{
  "n_layer": 13,
  "d_model": 256,
  "n_head": 4,
  "n_kv_head": 4,
  "head_dim": 64,
  "d_mlp": 704,
  "vocab_size": 1024,
  "activation": "swiglu",
  "norm": "rmsnorm",
  "norm_place": "pre",
  "norm_eps": 1e-06,
  "positions": "rope",
  "rope_base": 10000.0,
  "rope_fraction": 1.0,
  "qk_norm": false,
  "attn_scale": 0.125,
  "bias": "none",
  "tie_embeddings": false,
  "parallel_block": false,
  "init": "trunc",
  "init_std_qkv": 0.0262,
  "init_std_o": 0.0,
  "init_std_up": 0.0262,
  "init_std_down": 0.0,
  "optimizer": "adamw",
  "lr": 0.00117,
  "lr_mult_o": 0.9,
  "beta1": 0.9,
  "beta2": 0.95,
  "lr_head": 0.00731,
  "grad_clip": 0.5,
  "warmup_steps": 214,
  "schedule": "wsd",
  "decay_fraction": 0.351,
  "decay_shape": "sqrt",
  "final_lr_fraction": 0.1,
  "batch_tokens": 32768,
  "seq_len": 256,
  "doc_mask": true,
  "train_tokens": 288900000,
  "steps": 8817,
  "dataset": "wikipedia_en"
}
MLP neurons of a small language model. Each row is named by its layer, matrix (gate and up: input weights; down: output weights) and neuron, and shows model dimensions 112-207. Each number is 128 + 24 x the weight over its row's rms, rounded and kept within 0 to 255. A neuron's up and down rows have the sign that makes its largest values positive.
After each neuron's rows, "fires before" lists the tokens most often just after its 100 highest values on Wikipedia text that the model never trained on; "fires in" lists the words (lower case) most often at its 100 highest values on Wikipedia text that the model never trained on.

L8.gate70 [139 118 131 101  78 144 138 177 139 125 118 118 151 132 122 120 145 122 160 102 142 162 164 137 155 132 165 138 139 141 113 118 132 163 164 136 146 127  97 144 159 131 158 150 105 143 126  72 158 157  98 181 158 113 134 119 125 171 124 124 130  85 141  75 174 125 124 147 126 107 134 124 119 133 124  56  67 136 168  98 114 110 145 126 144 155 149  96 114  80 166 146 127 102 122 110]
L8.up70 [167 143 102 142 158 144 124 134 144 155 111 142 148 166 152 111 119 123 130  71 182 102 134 119 167 129 175 104 140 130 125 121 140 147 197 107 104 142 156 135 154 112 154 129 145 121 153  99 178 103 130  96 122  60 126 122 110 144 112  83 112 168 166 107 119 112 149  89 148 145  99 159 154 121  79 126  90 127 156 157 171 110 144  65 157 144 155 120 102 143 147 113 135 138 120 118]
L8.down70 [125 129 110  96 122 150 143  98 133 101 129 145 133 158 117 128  88 136 146  95 138 149 127 146 142  93 125  74 131 109  94 106  86 115 158 142  92 126 116 167 138 126 122 160 137 113 153 127 145 103 157 115 139  86 119  88 153 114 137 113 161 122 135 129  94 121 121 136 144 138 104 151 129 104 120 118  63 187 141 146 114  96 114 110 123 187 131 125 135  85 184 125 108  91 156 131]
fires before: "ction", "or", "ment", "cted", "ct", "ctor"
fires in: "election", "governor", "elected", "government", "elections", "run"

L10.gate406 [116 121 132 121 130 138  96 128 161 146  92 116 102 117 173 148 138 131 114 161 153 177 113 143 116 116 122 143 124 153 130 140 144 103 148 129 163 111 103 162 110 157 110 103 146 123 173  73 116 158 100 116 136 110 128  96 121 139 100 129 165 134 141 121 116 130 127 124 142  98 137 168 136  83 135 146  98 149 111 121 116 132 156 113 190 147 127 117 130 155 136 152 136 142 112 108]
L10.up406 [ 97 105 105  96 158 120 104 156 119 111 137 120 119 140 168 117 122 164 133 115 111 108 123 184 167 134  99 143 146  97 163 112 111 133 105  73 142 145 100 141 150 174 156  99 109  69 174 101 162 129 118 137 141 113 110 114 112 103 182 133 112 141 132 127 126 149 123 142 149 156 130 114 134 122 167 142 116 103 154 100 103 140 117 103 126 131 158 117 113 121 108 124 139 110 111 177]
L10.down406 [132 143 105 131 129 130 128 125 131 137 188 163 169 159 142  94 150 136 117 140 131 159 142 150 109 175 150 144 116 156 145 108 147 158 159 128 143 150 110 157 153 117 104 146 109 101 102 126  90 138 118  99 141 128 118 113 163 107  82 139 188 121 188 140 157 138 126 125 139 159 122 192 125 129 110  86 130 157 136 132 128 148 114 127 116  95 129 141 117 142 133 120 117 164 119 126]
fires before: "is", "at", "ther", "ile", "e"
fires in: "this", "to", "while", "that", "however"

L3.gate398 [111 134 133 117 105 128 129 139 103 149 152 119 118 148 133 126 159 111 160 137 129 151 130 121  94 129 179 133  87 102 153 102  94 111 161  98 113 114 127 134  99 167 120 116  75 129 116 102 139 112 128  92 133 149 106 103 133 153 143 113 124 154 125 135 120 101 132 131 175 125 163 128 139 185 135 108 140 149 127 115 132  99 142 105 146 146  71 103 105  96 111 116 133 137 152 139]
L3.up398 [112 116 149 120 154 118 168 135 163 121 148 141 107 105 114 131 140 118 185 116 110 160  92 134 106 145 163 172 120  99 152 134 135 101 135 143  94 112 113 104 162 132 107 133 128 136 162 113 129 115  99 135 124 123  89 102 106 128 119 130 128 133 170  94  95 180 123 128 141  61 172 116 169 127  98 135 137 112 132 143 112  93 140 143 111 116  99 144 121 102 127 155 130 127  95 109]
L3.down398 [107 125 152  96 115 121 123 109 138 110 133 165 112 115 117 116 147 129 155 120 110 165  97 125 107 142 154 168 148  82 147 120 166  62 152 118 132 123 135 136 143 142  98 146 127 144 108  86 138 108 118 129 111 131 108  86  94 130 153 119 130 137 119 105 148 146  84 118 152  83 107 141 151 141 101 159 144 117  89 127  94  76 130 113 119  98  96  83 112  93 124 114 131 126 112 125]
fires before: "ame", "a", "ed", "om", "ation"
fires in: "became", "because", "formed", "form", "becoming"

L4.gate672 [161 143 119  94 120 144 135 154 159 143 146  70 129 155 137 124  93 121  99  86 110 138 120 106 185 164 134 109 142 122 149 148 120 123 153 163 160 139 121 156 164 173  93 145 231 130  93 151 138 131 138 141 159 104 100 144 116 146 160 154 159 144 122 116 170 125 129 142  95 173 129  96 110 174 114 117 137 121 124 131 163 121 134  87 150 113 136  98 107  90 117 131 134 128 137 103]
L4.up672 [126 155  89 116 111 116 142 172 146 134 117  91  94 162 115 115  99 134  91  93 116 162 113  96 155 132 141  95 111 133 114 146 131 104 150 122 125 140 159 100 187 178 122  98 156 138 112 141 103 152  83 115 124 115  99 128  87 183  86 118 161 141 166 123 142 124  89 160  79 150 114 111 114 150  94  90 150 152 126 152 138 118 127 123 120 114 119 127  99  92 130 185 162 171 119 126]
L4.down672 [149 177 104 107 162  84 134 179 147 115 138 125  97 131 117 122 144 143 119 103 132  98 123  79 124 126 152  92 132 114 127 121 122 153 149 120 126 154 161 125 170 145 185 141 143 141 129 128 126 153 144 141 117 121  94  83 106 155 110 130 177 159 202 105 104 149 106 112 144 128 137 143 149 120 115 136 118 131 102 124 150 102 148 155 124 104 156 135 143  97 124 154 133 126 110 127]
fires before: "er", "ral", "ury", "re", "um", " the"
fires in: "center", "central", "century", "centre", "museum", "established"

L3.gate76 [143 117 118 148 119 158 123 133 117 143 181 128 127 108 124 137 125 105 160 129 142 110 122 143 133 140 137 168 135 110 164 141  90 106 128 115 126 122 107 140  99 142 149 132 136 154 135 123 158 110 149 160 139 141 136 101 148 104 137 105 159 134 104 135 151 159 154 129 145  63 112 139 154 107 151 160 100  90 149 120 155 101 157 101  98  94 122 118 130 128 128 121 127 111 142  66]
L3.up76 [153 134 100 111 144 104 148 143 178 155 145 124 125  88 102 111 119 127 140 145 142 112  99 160 116 130 154 129 118 124 134 119 102  87 101 108 114 150 126 106  98 114 117 130 128 138 121 132 150 105 168 152 102 140 105 117 121 109 134  71 113 121 103 136 118 122 140 108 134  42  93 125 137  98 170 158 101 100 116 150 138 115 131 145 118 119 129 124 154 115 162 117 130 132 100  84]
L3.down76 [154 129 151 144 160 101 138 154 112 161 133 136 117  88  96 126 159 119 137 134 131 118 109 169 130 130 120 131  88 131  95 119 116  92 158  90 139 134 118 111 108 106 130 154 110 103 116 124 111 118 163 133  91 135 110  87 111 112 134  84 122 100  96 138 134 141 112 110 148  32  97 125 146 115 152 166 111 142  86 138 133 107 115 115 112 107 132 114 142 108 169 117 122 131 115 107]
fires before: "ed", "al", "s", "ation", "ific", "ul"
fires in: "formed", "form", "design", "formation", "significant", "signaling"

L3.gate468 [135 122 115  98 115 148 166 162 131 131 153 139  98 158 103 142 147 150 112 103 136 130 132 170 125 156 162 185 131 142 129 111  99 172 128 108 131 101 134 121 149 102  99 112 105 154 134 123 142 144 102 116 136 144 133 134  80  92 101 146 152 154 129 117 165 139 112 164 129 163 145 141 116 120 152 161 103 124 138 119 117 143 162 149 130 143 104 124 122 127 100 154 100  89 139 106]
L3.up468 [172 101 120 165 130 122  93 113 121  66 114 121 114 166 121 106 106 102 119 100 143 123 138 132 129 116 153 105 102 127 132 126 168 144 157 116 142  82  92 124 129 156  94 104 106 144 164 146 123 129 133 150 153 171 133 134 123  92 176 130 135 132 113 140 108 124 111 116 123 183 106 119 103 128 142 131  70 143 151 153 135  93 138 117 120 123 136  96 144 141 150 189  96 168 152 152]
L3.down468 [115  97  91 107 124 126 133  97 166 166 117  82 121 158 152 196  89  95 154 122  93  93 122 141 135 131 152 158 127  98 126 126 138 143 135  99 139  96 121  96 130 112 134 137 120 132 119 128 135 120 109 157 150 167 124 143 111 124 171 124 171 123  93 101 142 110  92 115 144 144 132 119  93 111 102 151 111 163 108 167 104 148 120 113 101 135 170 121 121 158 126 147 117 174  93 113]
fires before: "bum", "-", "l", "ong", "way", "."
fires in: "al", "album", "along", "all", "albums", "always"

L3.gate469 [164 108 133 122 121 145 135 107 162 151 153 123 121 115 129 119  96 144 133 110 104 118 135 139 162 118 151 127 135  85 142  76 107  94 182 115 131 137 115  98 118  97 129 137  96 119 152 131 177 125 121 122 156 119  92 140 103 101 122 133 121 141 134 151 108 140 180 149 169 123 114  87 176 126 109 130 125 149  94 123  99 129  84 158 181  98 140 152 101 150  87 120 162  86 176  91]
L3.up469 [162 108 148 110 133 121 121 118 114 135 168 122 141 101 118 108 142 129 152 103 101 118 176 139 158 118 158 130 166  89 133  95  79 107 101 137 119 144 148 113 122 117 119 135 103 152 162 120 168 119 117 108 144 125 116 158 115  94 148 138 157 127 120 128 136 110 168 134 158 141 111  98 194 170 159 135 148 161  97 141 118 124 129 163 154 126 146 132 116 127 100 132 182 110 130  97]
L3.down469 [146 108 131 121 151 129 112  92 156 152 111 119 106 122 116 111 131 108 121 135 124 126 125 145 148 135 142 128 135 106 162  99 119  70 157  89 123 127 118 106 151 104 147 139  90 121 154 136 162 148 121 117 135 119 100 130  98 106 144 119 161 126 142 156 128 139 160 148 148 124 125  97 151 141 124 149  91 167 113 142  98 104 105 195 132 121 169 139 120 126  99 117 144  93 126 113]
fires before: "al", "ated", "ed", "ation", "b", " in"
fires in: "local", "found", "located", "founded"

L10.gate156 [129 159 149 102 134 137 117 119 110 132 130 141 110 118 143 159 134 162 107 127 159 107 108 133 129 175 129 111 131 174 117 150 164 127 109 162 142 138 137 151 127 112 135 143 162 113 141  91 151 174 120 110 123 126 143 130 115 101 113 160 122 119 122  84 136 115 137 129 134 139 159  94 142 121 104 131 148  92 124 138 115 102 174  87 151 126 145  96  67 136 150 131 137 147 161 157]
L10.up156 [ 80 149 148 140 149 176 107 106 124 116 109 147 117 124 142 166 119 152 160 142  95 144 163 116 165 146 126 114 110 123 144 135 150 132 141 134  79 126 147 102 165 163 150 126 161 130 103 114 156 166 109 124 120 122 158 167  98  92 122 118 156  83 186 108 114 121 147 117 139 155 116 151 120 159 125 109 139 172 131 128 164 145 147 103 136 159 114 143 105 135 124  84 128 115 114 121]
L10.down156 [116 169 123  78 154 122 142 134  97 140 122 106 106 112 150 133 107 177 121 141 123 131 102 163 146 115 158 105 125  95 132 131 105  92  84 167 181  85  90 149 117 139 136 112 153 110 105 142 158 160  98 119 133 117 164  95 133 127 134 127 146  90 114 123 160 132 138 141 126  90  98 116 144 151  82 120 121 145 125 123 122 101 168 149 128 119 136 139 143 172 164 113 159 139 183 144]
fires before: "ia", "ian", "ric", " the", "ral"
fires in: "india", "australia", "africa", "australian", "within", "austria"

L3.gate53 [138 154 115 143 189 131 109 102 115 115  84 105 138 150 131 139 160 134 122 127 139 175 150  90 108  70 110 119 152 112 163 117 122 109 136 111 111 150 132 137 156 166  70 151 126 126 118 138 129 131 157 122 120 129 118 167 117  70 139  89 164 123 170 103 128 162 127 154 132 139 190 149 100 138 103 117  69 104 119 132 128 120  67 155 138 147 109 137 134 121 104 149 102 131 106 136]
L3.up53 [165 148 127 143 154 147 129 122 151 132 129 117 133 146 150 101 118 168 158 106 122 127 153 136 121 173 123 113 126 109 191 123 114 145 126  92 138  98 112 118 146 160  97 162 159 154 114 111 120 119 107 119 149 126 110 108 132 105 124 147 128 133 108 135 100 111 158  60 169 124 158 127 137 135 122 132 125 111 115  97 122 103 109 122 111 132 108  92 147  95 104 184  73  88 156 108]
L3.down53 [135 132 122 107 134  97 161 126 116 115 113 105 127 142 143 106 118 148  91 128 122 157 107 106  81 115 136 158 143 140 151  90 152 113 162 102 130 162 149 106 125  75 112 116 158 124 104 127 110 116 151 110 138 155 115 130 153 139 133 123 136 165 179 114 148 137 113 190 122 151 129 165 138 167 104 109  95 117 132 158 126 136  99 140 138 178 120 148 120 112  99 127 128 119 154  99]
fires before: "er", "ral", "re", "te", "ury"
fires in: "committee", "center", "central", "centre", "century"

L8.gate385 [ 68 161 142 143  91 145 163 149 113 128 175 170  85 141 126 184 136 123 113 144 115 164 137  99 136 181 170 136 143 101 139 123 111 152 138  86 123 119 129 157 165 131  89 117 125 105 144  87 126 105 115 123 133 128 129  74 133 120 127 153 110 162 103 137 124 173 139 134 159 109 144 139 164 127 139 119 109 133 187  73 117 146 101 109  99 107 125 107 135 148 105 116 112 126 134 104]
L8.up385 [ 98 117 171 137 100 164 153 154 137 117 100 182 113 144  89 127 121 143 127 167 115 142 126  94 126 135 150 125 127 159 145 137 125 139 126 102 116 150 146 193 120  88 165 101 121  92 154  69 105  81 134 147 107 152 139 131 148 136 139 121 115 139 117 157  99 142  95 114 130 124 153 133 150 158 102 139 142 164 138 116  98 117 110 124 131  89 101 153 143 127 127 110 104 115 115 132]
L8.down385 [138 141 172 131  91 157 119 155 139 141 152 147  84 115 117 120 142 103 142 150 147 113 160 133 118 124 151  91  90 129 126 131 105 121 149 141 150 137 127 130 148 104 111  91 113  94 146 105 156  98  93 145  75 126 121  95 167 165 138  96  98 101 101 168 147 123 108 117 118 153  93 108 152 168  96 130 109 179 134 150 115 120 148 104 127 154 112 149  95 160 127 123  90  88  98 164]
fires before: " the", "l", "m"
fires in: "at", "during", "atlantic", "atlético", "atlas", "olympic"

L3.gate487 [ 94 133 118 139 137 149 123 139 142 141  97 108 106 179 129 136 168 157 122 148 146 138 142 151 115 125 150 129 135  97 135 175 113 129 147 103 132 145 118 125 169 113 157 127 147  97 153 134 157 116  95 106  99 127  85 103 158 120 157 138 122 139 155 159 152 125 112 150 124 116 123  94 142 110 106 178 134 110 152 100 123 162 163 136 172 122 114 105  90 141  79 134 152 119 116 124]
L3.up487 [139 146 125 171 113 120 107 139 130 123 135 133 112 154 146  97 137 135 125 149  88 139 159 122 144 151 145 107 110 104 127 170  78  96 151  82 130 112 121 161 117 128 137 155 112 116 152 131 145 149 144 117 119 132 109 105 138 121 153 126 128 161 148 160 177 131 131 164 140 108 170  67 121 135 106 149 141 138 143 107 116 137 140 152 151 120 111 104 133 130  94 144 163  82 136 119]
L3.down487 [118 109 143 167 121 126 152 153 139 136 104 107 123 163 130  93 151 183 182 110 120 114 142 126 146 125 130 119 128 123 129 147 116 120 154 114 131 135 111 128 144 129 139 131 127  97 136 128 144 149 134 129 157 122  88 113 126 100 145 136 119 113 122 124 119 118 140 143 138 100 140  94 124 114 100 169 139 126 154  96 106 213 106  87 120 116 129 122 141 157 147 116 155  78 124 132]
fires before: "is", "at", "ro", "an", "om"
fires in: "this", "that", "than", "thomas", "throw", "though"

L8.gate443 [145 117  95 103  96 142 141  95 110 106  93 108 128 135 163 131 109 115 108 159 132 147 139 119 151 109  90 118 155 113 124 112  76 130 113 174  87 163 120 136 171 150 166 120 115 149 112 156 144 174 127 156 143 143 112  82 123 159  74 123 169 128 138 153 141 114 141 103 122 107 148 106 145 146 108 135 124 108 149 100  74 104 128  87 112 138  99 161 120 144 120 109 102 124 158 131]
L8.up443 [101 100  90  91 137 108 112 110 125  96 119 116 124 138 137 128 138  74 118  98 105 117 146  75 117  95 121  72 150 112 153  87  80 106 121 161 103 180 130 105 134 175  86 149 157 125 129 165 114 154 134 130 117 129  86 107 106 114 157 121 117 105 140  95 119 142 128 106 145 149 155 109 174 134 149 110 128  94 126 137 133 143 118 104 102 109 134 131 121 153 105  66 138 117 178 113]
L8.down443 [163 128 141 134 161 112 152 139  93 132 120 118 142 119 108 161 158 119 104 121 122 126 109 159 141  81 124 154 106 151 130  56 161  53 111 135 114 133 121 139 107 139 142  91 104  96 136 146  88 132 112 120 122 151 143 160 134  89 153 116 121 112 170 127 157  98 117 112 149  79  94 175 150 164  96 135 152 117 125 160 122 125  97 126 104 119 113 119 147 137 167 148 107 155 139 128]
fires before: " |", "0", ",", "3", "."
fires in: "9", "8", "7", "6", "90", "80"

L6.gate118 [174 175  96 153 138 134 117 127 109 117 154 100  88 108 130 155  97 155 144 126 101 150 158 159  97 103 140 111 127 148 122 147 112 130  96 119 169  81 112 135 154 134  99  95 163 143 114 174 169 129 120 117 105  91 154 138 110 121 154 145 154 151 108 129 160 114 110 179 152 157 112 122 169 139 153 106 109  82 165 161 156  96 149  86 142 144 113 105 107 166 155 130 147 152 122  78]
L6.up118 [108 150 105 118 153 144 137 117 122 140 153 140 133 102  87  97 142 177  88  97  98 118 107 113 100 126 156 100 133 117 159  96 122 112 148 136 118 111 141 141 146  91 148 141 170 153 122 128 162 141 147  98 109 118 124 120 110  98 123  98 147 115 134 140 127 125 106  93 136 150 162 139 153 142 136 106 143 119 126  82  99 100 124 149 153 125 150  79 117 127 124 168 123 133 131 114]
L6.down118 [140 161  77 119 162 104 106 135 134 129 153  95 125 149 159  71 101 145  75 149 134 144 154  88 123 139 114 113 135 111 168  86 149 149 126 147 116  86 134 129 136 111 144 112 133  88 108 143 144 116 101 134 125 156 125 143 153 125 111 108 213 150 141 168 120 109 132 124 131 135 150 146 127 141  96 106 108 110 175 151 157 123 114 146 118 109 155 109  84 108 135 170 151 106 123  88]
fires before: "ral", "er", "re", "ew", "r", "in"
fires in: "center", "central", "centre", "australian", "austria", "australia"

L10.gate186 [150 130 108 120 146 149 109 132 130 138 134 141 128 132 100 140 121 111 114 157 102  88 158 167 152  71 130 139 155  98 129 165 140 137  93 107 102 101 145  78 121 120 130 113 205 112 103 125  97 130 134 157 152  86 135 149 172 110 160 128 153 129 114 166 135 133 157 175 124 131 111 131 158 117 122 134 129 125 109 153 145 140 128 108 106 123  83 122  83 155 136 110  84 109  82 136]
L10.up186 [112 119 117 129 107 151 128 143 164 103 114  93 115 119 152 126 130 125 113 159 101 108 140 152 108 147 100 101 178 135 165 141 106 106  94 130 139 123 119 126  80 129 168 146 148 113 102 132 209  95 139 107  83 166 140 133 119 147 202 132 128 111 103 135 120 101  96 124 128 133 129  62 133 154 108 147 188 132 100 127 117 109 147 147 153 135 136 145 141 121 166  87 126 132 111 117]
L10.down186 [108  82 125 128 132 164 133 104 158 131 106 156 144 143 118 121 142 121 144 155  88 143 147 155 136 140 131 171  77 154 141  87 108 133 143 120 100 161  88 137  90 115 180 126 138 166 141  96 139 118 124 148 100 107 118 134 129 101 131  94 187 110 113 124 128 114 146 162 165 118 136 131 154 141 139 123 117 134 132 147  96 113 112 133 134 162 156 129 135 159  84  99 143 134 140 121]
fires before: " |", "al", ":"
fires in: "total", "votes", "hold", "elevation"

L3.gate126 [134 129 164 106 160 165 139 146 141 125 149 144 111 122 150  94 141 114 122 129 105 132  78  99 136 103  92 123 142 148 140 155 142 139 138  77 102 156  95 141 121  95 138 136 119 135 152 147 150  67 162 125 110 156 112 138 172 147 149 132 127 159  88 136 119 122  91  95 123 152 126 104 121 118 185 116  90 165 105 130 141 123 130  73 147  81 122 136  99 127 119  91 118 145 101 178]
L3.up126 [139 156  87 141 111 127 178 145 142 117  95 154 129 124  71 157 145 162 159 109 132 126 114  92 128  58 123  92 120 130 110 132 102 162 159 172 129 133 101 169 137 165  97 136 123 108 131 196  92 121 125 124 135 127 124 109 125 153 126  90 122 108 106 178 141 110 129 118 187 127 122 123 128  67 119 144 121 142 138 155 104 108 128 112 145  89 154 180 128 133  93 129 102 153 118  81]
L3.down126 [180  85 153 182 114 112 116 146 114 112 108 125 140 121 121 119 165 158 115 155 106 132 107 156 170 105 158 127 139 108 145 103 160 118  89  93 120 126 146  99 159 145 143 134 150 119  96 128 116 178  85 117 166 169 122 111 115  95 152 148  82 110 121 113 128 143 108 101 131 138 112 119 129 148 160 163 136 109 159 123 124 126 137 159 141 113 117 133 128 152 154  62 159 140 150 122]
fires before: ",", " |", "7", "–", "0", "8"
fires in: "9", "978", "90", "8", "98"

L6.gate495 [159  68 134 136 115 144 163 152 146 119 167 115 119 145 147 106 126 152 172  82 114 157 142 133 122 133 170 149 141 132 121 104 138 146 124 121 181 129 108  99 104 131 143 138 151 129  89 104 156 104 182 132 113 147 131 123 115 154 126 108 142 145  96 187 160 121 121  66 132 115 145 130 163 101 139 109 100 143 103 138 155  71 118 121 129 145 128 126 125 164  78  99 170 137 166 127]
L6.up495 [190  91  95 142 105 168 129 149 139 114 134 121 133 130 169 133 166 123 131 172 150 176 121 134 133  99 162 162 139  96  84 112 120 109 121  99 134 122 135 140 122 136 127 139 148 129  65 142  98 160 139 127 132 128 100  85 124 110 103 111 132 145 141 130 147  92 153  80 185  81 112 101 130 136 137 115 116 128 112 135  98 125 140 136 158 126  95 165 131 145  97  91 150 129 148 148]
L6.down495 [189 124  97  94  82 101 152 130 155 112 137 123  64 141 151 139 126 138 121 130 150 139 129 108 129 147 132 143 147  93 119 124 110 104 117  84 109 145 132 118 150  99 141 102 136 148 122 124 156 135 117 126 144 144 126 111 109 127 139  88 134 122 165 170 152 170  94 128 132 134  88 110 176 137 166 131  70 138  88 129 129  93  89 121 120 110 102 147  96 134 118 134 152 128 135 134]
fires before: "ing", "e", "ed", "fore", "gan", "g"
fires in: "including", "include", "included", "before", "began", "being"

L8.gate96 [114 157 126 115 133 120 146 109  81 144 136 127 147  85 134 131  88 116 114  90 147 147 134 169 109 144 128 113 161 113 146 172 130 123  97 151 112 106 169 133 116 112 144 138 156  88 125 154 155 174 144 118 125 137 186 139 125 147 156 114 128 133  94 118 112 148 157 139 134 157 123 101 111 144 148 123  89 128 123  88 136  97 150 143 130 130  93 107 126 158 115 125 122 127 109 129]
L8.up96 [167 192 137 110 116 149 166 114  99 140 138 157 123 130 111 120 167 108 108 127 116 122 164 144 136 141 116 116 130 166 114 149 123 134 150 111 144 141 124 139  91 106 161 161 142 112 149 138 114 156 122 100 131  93 108 166 160 106 108 131 153 162 138 108 142 106 115 117  56 118 112 141 126 129 144 125 140 140 138 172 145 135 145 121 100 143 137 106 103 144 121 134 124  94 114 112]
L8.down96 [125 164 180  93 143 127 145 117 117 121 165 118 120 167 140 155 121 113 144 110 143 168 164 143 110 161 128 129  86 159 132 141 119 150 120 166 131 177 147 109 118 114 155 102 137 152 125 120 142  95  79  87 114  71 139 181 152 149 162 135 152 150  91 175 123 137 135 141 118  94 117 154 146 132 110 121 136 148 109 113 130 149 138 129 113 118 137 127 128 141 136  79 154  99 161 136]
fires before: " |", " of", "al", ","
fires in: "party", "state", "republic", "senate", "total"

L8.gate355 [139 133 123  86 113 126 135 132 116 165 132 119 121 146 151 120 117 146 120 146 141 136 119 159 149 116 106 145 149 129 161 105  49 155 149 150 161 130 117 148 137 138 130 107 152  96 186 112 153 138  85 121 124 105 113  78  97 126 129 127 104 130 169 164 115 146 154 127 111 129 147  96 152  71 108 134 101 146 141 115  83 132  94 141 155 124  98 104 138 152 175 163 146 118 142 134]
L8.up355 [183 152 105 109 142 161 136 149 117 137 150 152 115 116 111 145 129 142 178 154 158 114 138 137 170 169 121  94 122 126 183 110 124 140 191 124  87 139 107 137 113 132 176 110 109 139 143 140 164  99 151 114 137 160 125  81  81 108 121 102 160 107 155 147 105 106 113 130 160  92 157 142 124 157 157 118 168 133 131 129 138  96 132 132 136 148 163 107 162 116 146 160 130 171 135 121]
L8.down355 [158  94 141 130  88  88 121 159 143 148 154 101 128 159  85 155 132  74 152 115 158 192 130 113 129 131 143  97 166 125 157  83  94  99 161 132 145 157 137 132 126 127 125 161  99  96 155 119 151 120 113 106 160 141 113 110 101  99 153 117 127 105 116 139 146 120 154 110 131 114 113 101 110 119 144 116 131 148 137 140 132 100 134 161 112 118  93  94 109 130 123 187 118 135 139 102]
fires before: "ation", "ed", "ing", " in", "er", "ction"
fires in: "found", "information", "foundation", "founded", "functional", "killing"

L6.gate61 [101 139 146 104 106 133 103 128 157 113 129 156 179 168 148 135 135 105 132 103 101 103 127 144 121 123 183 159 201 135 159 161 163 118 132 119 131 137 131 127 153 120 102  85 166 141 133 142 113  98 132  63 151 149 154 137 133 136 143 139 170  91 120 107 123 132 162 166 102 121  90  84  92 159 124 140  84 133 150 120  91  89 151 112  80 145 137 144  98 104 128 138 141 154 176 106]
L6.up61 [114 136 118 148 143 128 113 160 165 141  94 136 114 162 107  98 160 134 151 138 181 119  88 116 110 186 153 108 106 123 129 115 139 168 192 115 153 150 156 126 139 148 150 104 115  84 150 128 133 140 131  67 124 122 149 128 113 159 148 134 158 143 106 120 165 121  66 164 105 135 152 140 116 101 162  98 139 120 172 134 131 117 181  56 155 155 103 148 110 119 120  92 162 137 113 144]
L6.down61 [138 130 155 124 125 141 110  93 129 119  99 102 173 138 130 118  91  68 121 175 155  91  96 151 117 155 144 111 141 122 125 171 169 146 134 112 139 126 137 118 144 138  88 118 173 141 155 142 115 168 147  86 150 172 196 187 113 110 136 135 156 124 129  98 122 129 149 111 130 137 101  99 114 139 147 134 111 145 137 153  99 139 170 115 107 122 134 146 132 137 143 147 133 148 137 131]
fires before: "bum", "ong", "-", "c", "way", "ign"
fires in: "album", "al", "along", "alongside", "always", "albums"

L6.gate361 [127 131 172 175 144 160 150 132 184 131 105 162 130 149 127 148 103 115 117  87 107 110 113 140 146 153 132  83 126 130 126 140 142 170 169 130 113 146 150 151 154 129  85 151  92 113 133 139 172 169 122 132 166 101 133 107 100 150 133 112 130 142 119 108 144 143 105 152 119 141 149 135 126 111 131  72 145 118 110 116  98  99 122 103 154 137 156 145 132  82  99 113 125 100 117 116]
L6.up361 [114 139 121 141  58 140 178 131 141 138 103 107 114 104 110 151 123  68 134  90 134  93 119 129 156 166 121 142 129 131 173 120 136 144 122  57 126  96 116 124 126 109 114 141 183 127 107  91 148 104 159 146 154 111  88 112 119 127 107 134  85 149 170 130 147 138 143 162  98 130 120 133 105 133 134 150  98 147 145 100  98  76 115 117 124 148 111 101  91 133 153  94 154 123 125 122]
L6.down361 [120 130 131 125 130 133 183 142 136  94  99 131 123 104 145 165 108 148 121  82 106 105 130 122 166 127 114 128 116 159 138 151 127 133 153 111 139 134 128 145 152 126  71 150 132  79 124 134 137 146 141 125 116 117  89 112  97 134  85  58 102 135 132 132 132 149 162 140 174 101 121 136 123 137 107 125 113 156 132  91 113 113  94 101 124 123 130 151 126 124 142 139  87 133 126 122]
fires before: "ment", "um", "le", "or", "our", "on"
fires in: "government", "governor", "college", "museum", "columbia"

L3.gate172 [146 145 121 115 127 130 123 115 132 116 127 110 125 135  99 130  90 125  87 148 150 136 160  92 158 129 130 102 120 165 166 125 137 143 140 117 123 148 111 120 147 185 115 142 165 128 109 155 146 151 137 155 108 129 141  87 163  97 182 165 176 140 126 129 122 118 132 110 120 140 104 110 150 126 139 108 156 110 125  91 106 109 153 134 138 105 163  92 124 103 172 163 149 144 183 120]
L3.up172 [185 136 127 129 123 108 121 122 160 114 127 101 111 127 151 142  90 103  89 102 117 124  98 115 147  79 125  80 129 164 114 129 167 125 151 113 145 120 121 124 132 140 134 131 144  96 105 157 163  89 118 129 135 123 143 130 150 129 148 155 134 178 117 116 131  83 150 118 137 174 140 151 136 111 148 100 171 104 115 165 145  76 117 121 139 127 122 117 103 124 138 113 153 128  99 127]
L3.down172 [136 150 112 129 139 115 148 110 131 101 118 107 110 122  96 131 150 133  86 108 123 151 114 139 129 113 110  97 126 174 114 161 157 159 157 124 135 137 115 114 135 136 152 134 171 110  89 126 157 180 104 154 131  96 130 102 157 120 165 132 168 126 144 123 127 132 130 106 144 138 129 121 112 119 139 115 145 112 105 151 143  99 125 155 137 144 167 124 138  98 137 155 118 104 144 110]
fires before: "er", "re", "ral", "ury", "ad", "e"
fires in: "center", "central", "centre", "century", "street"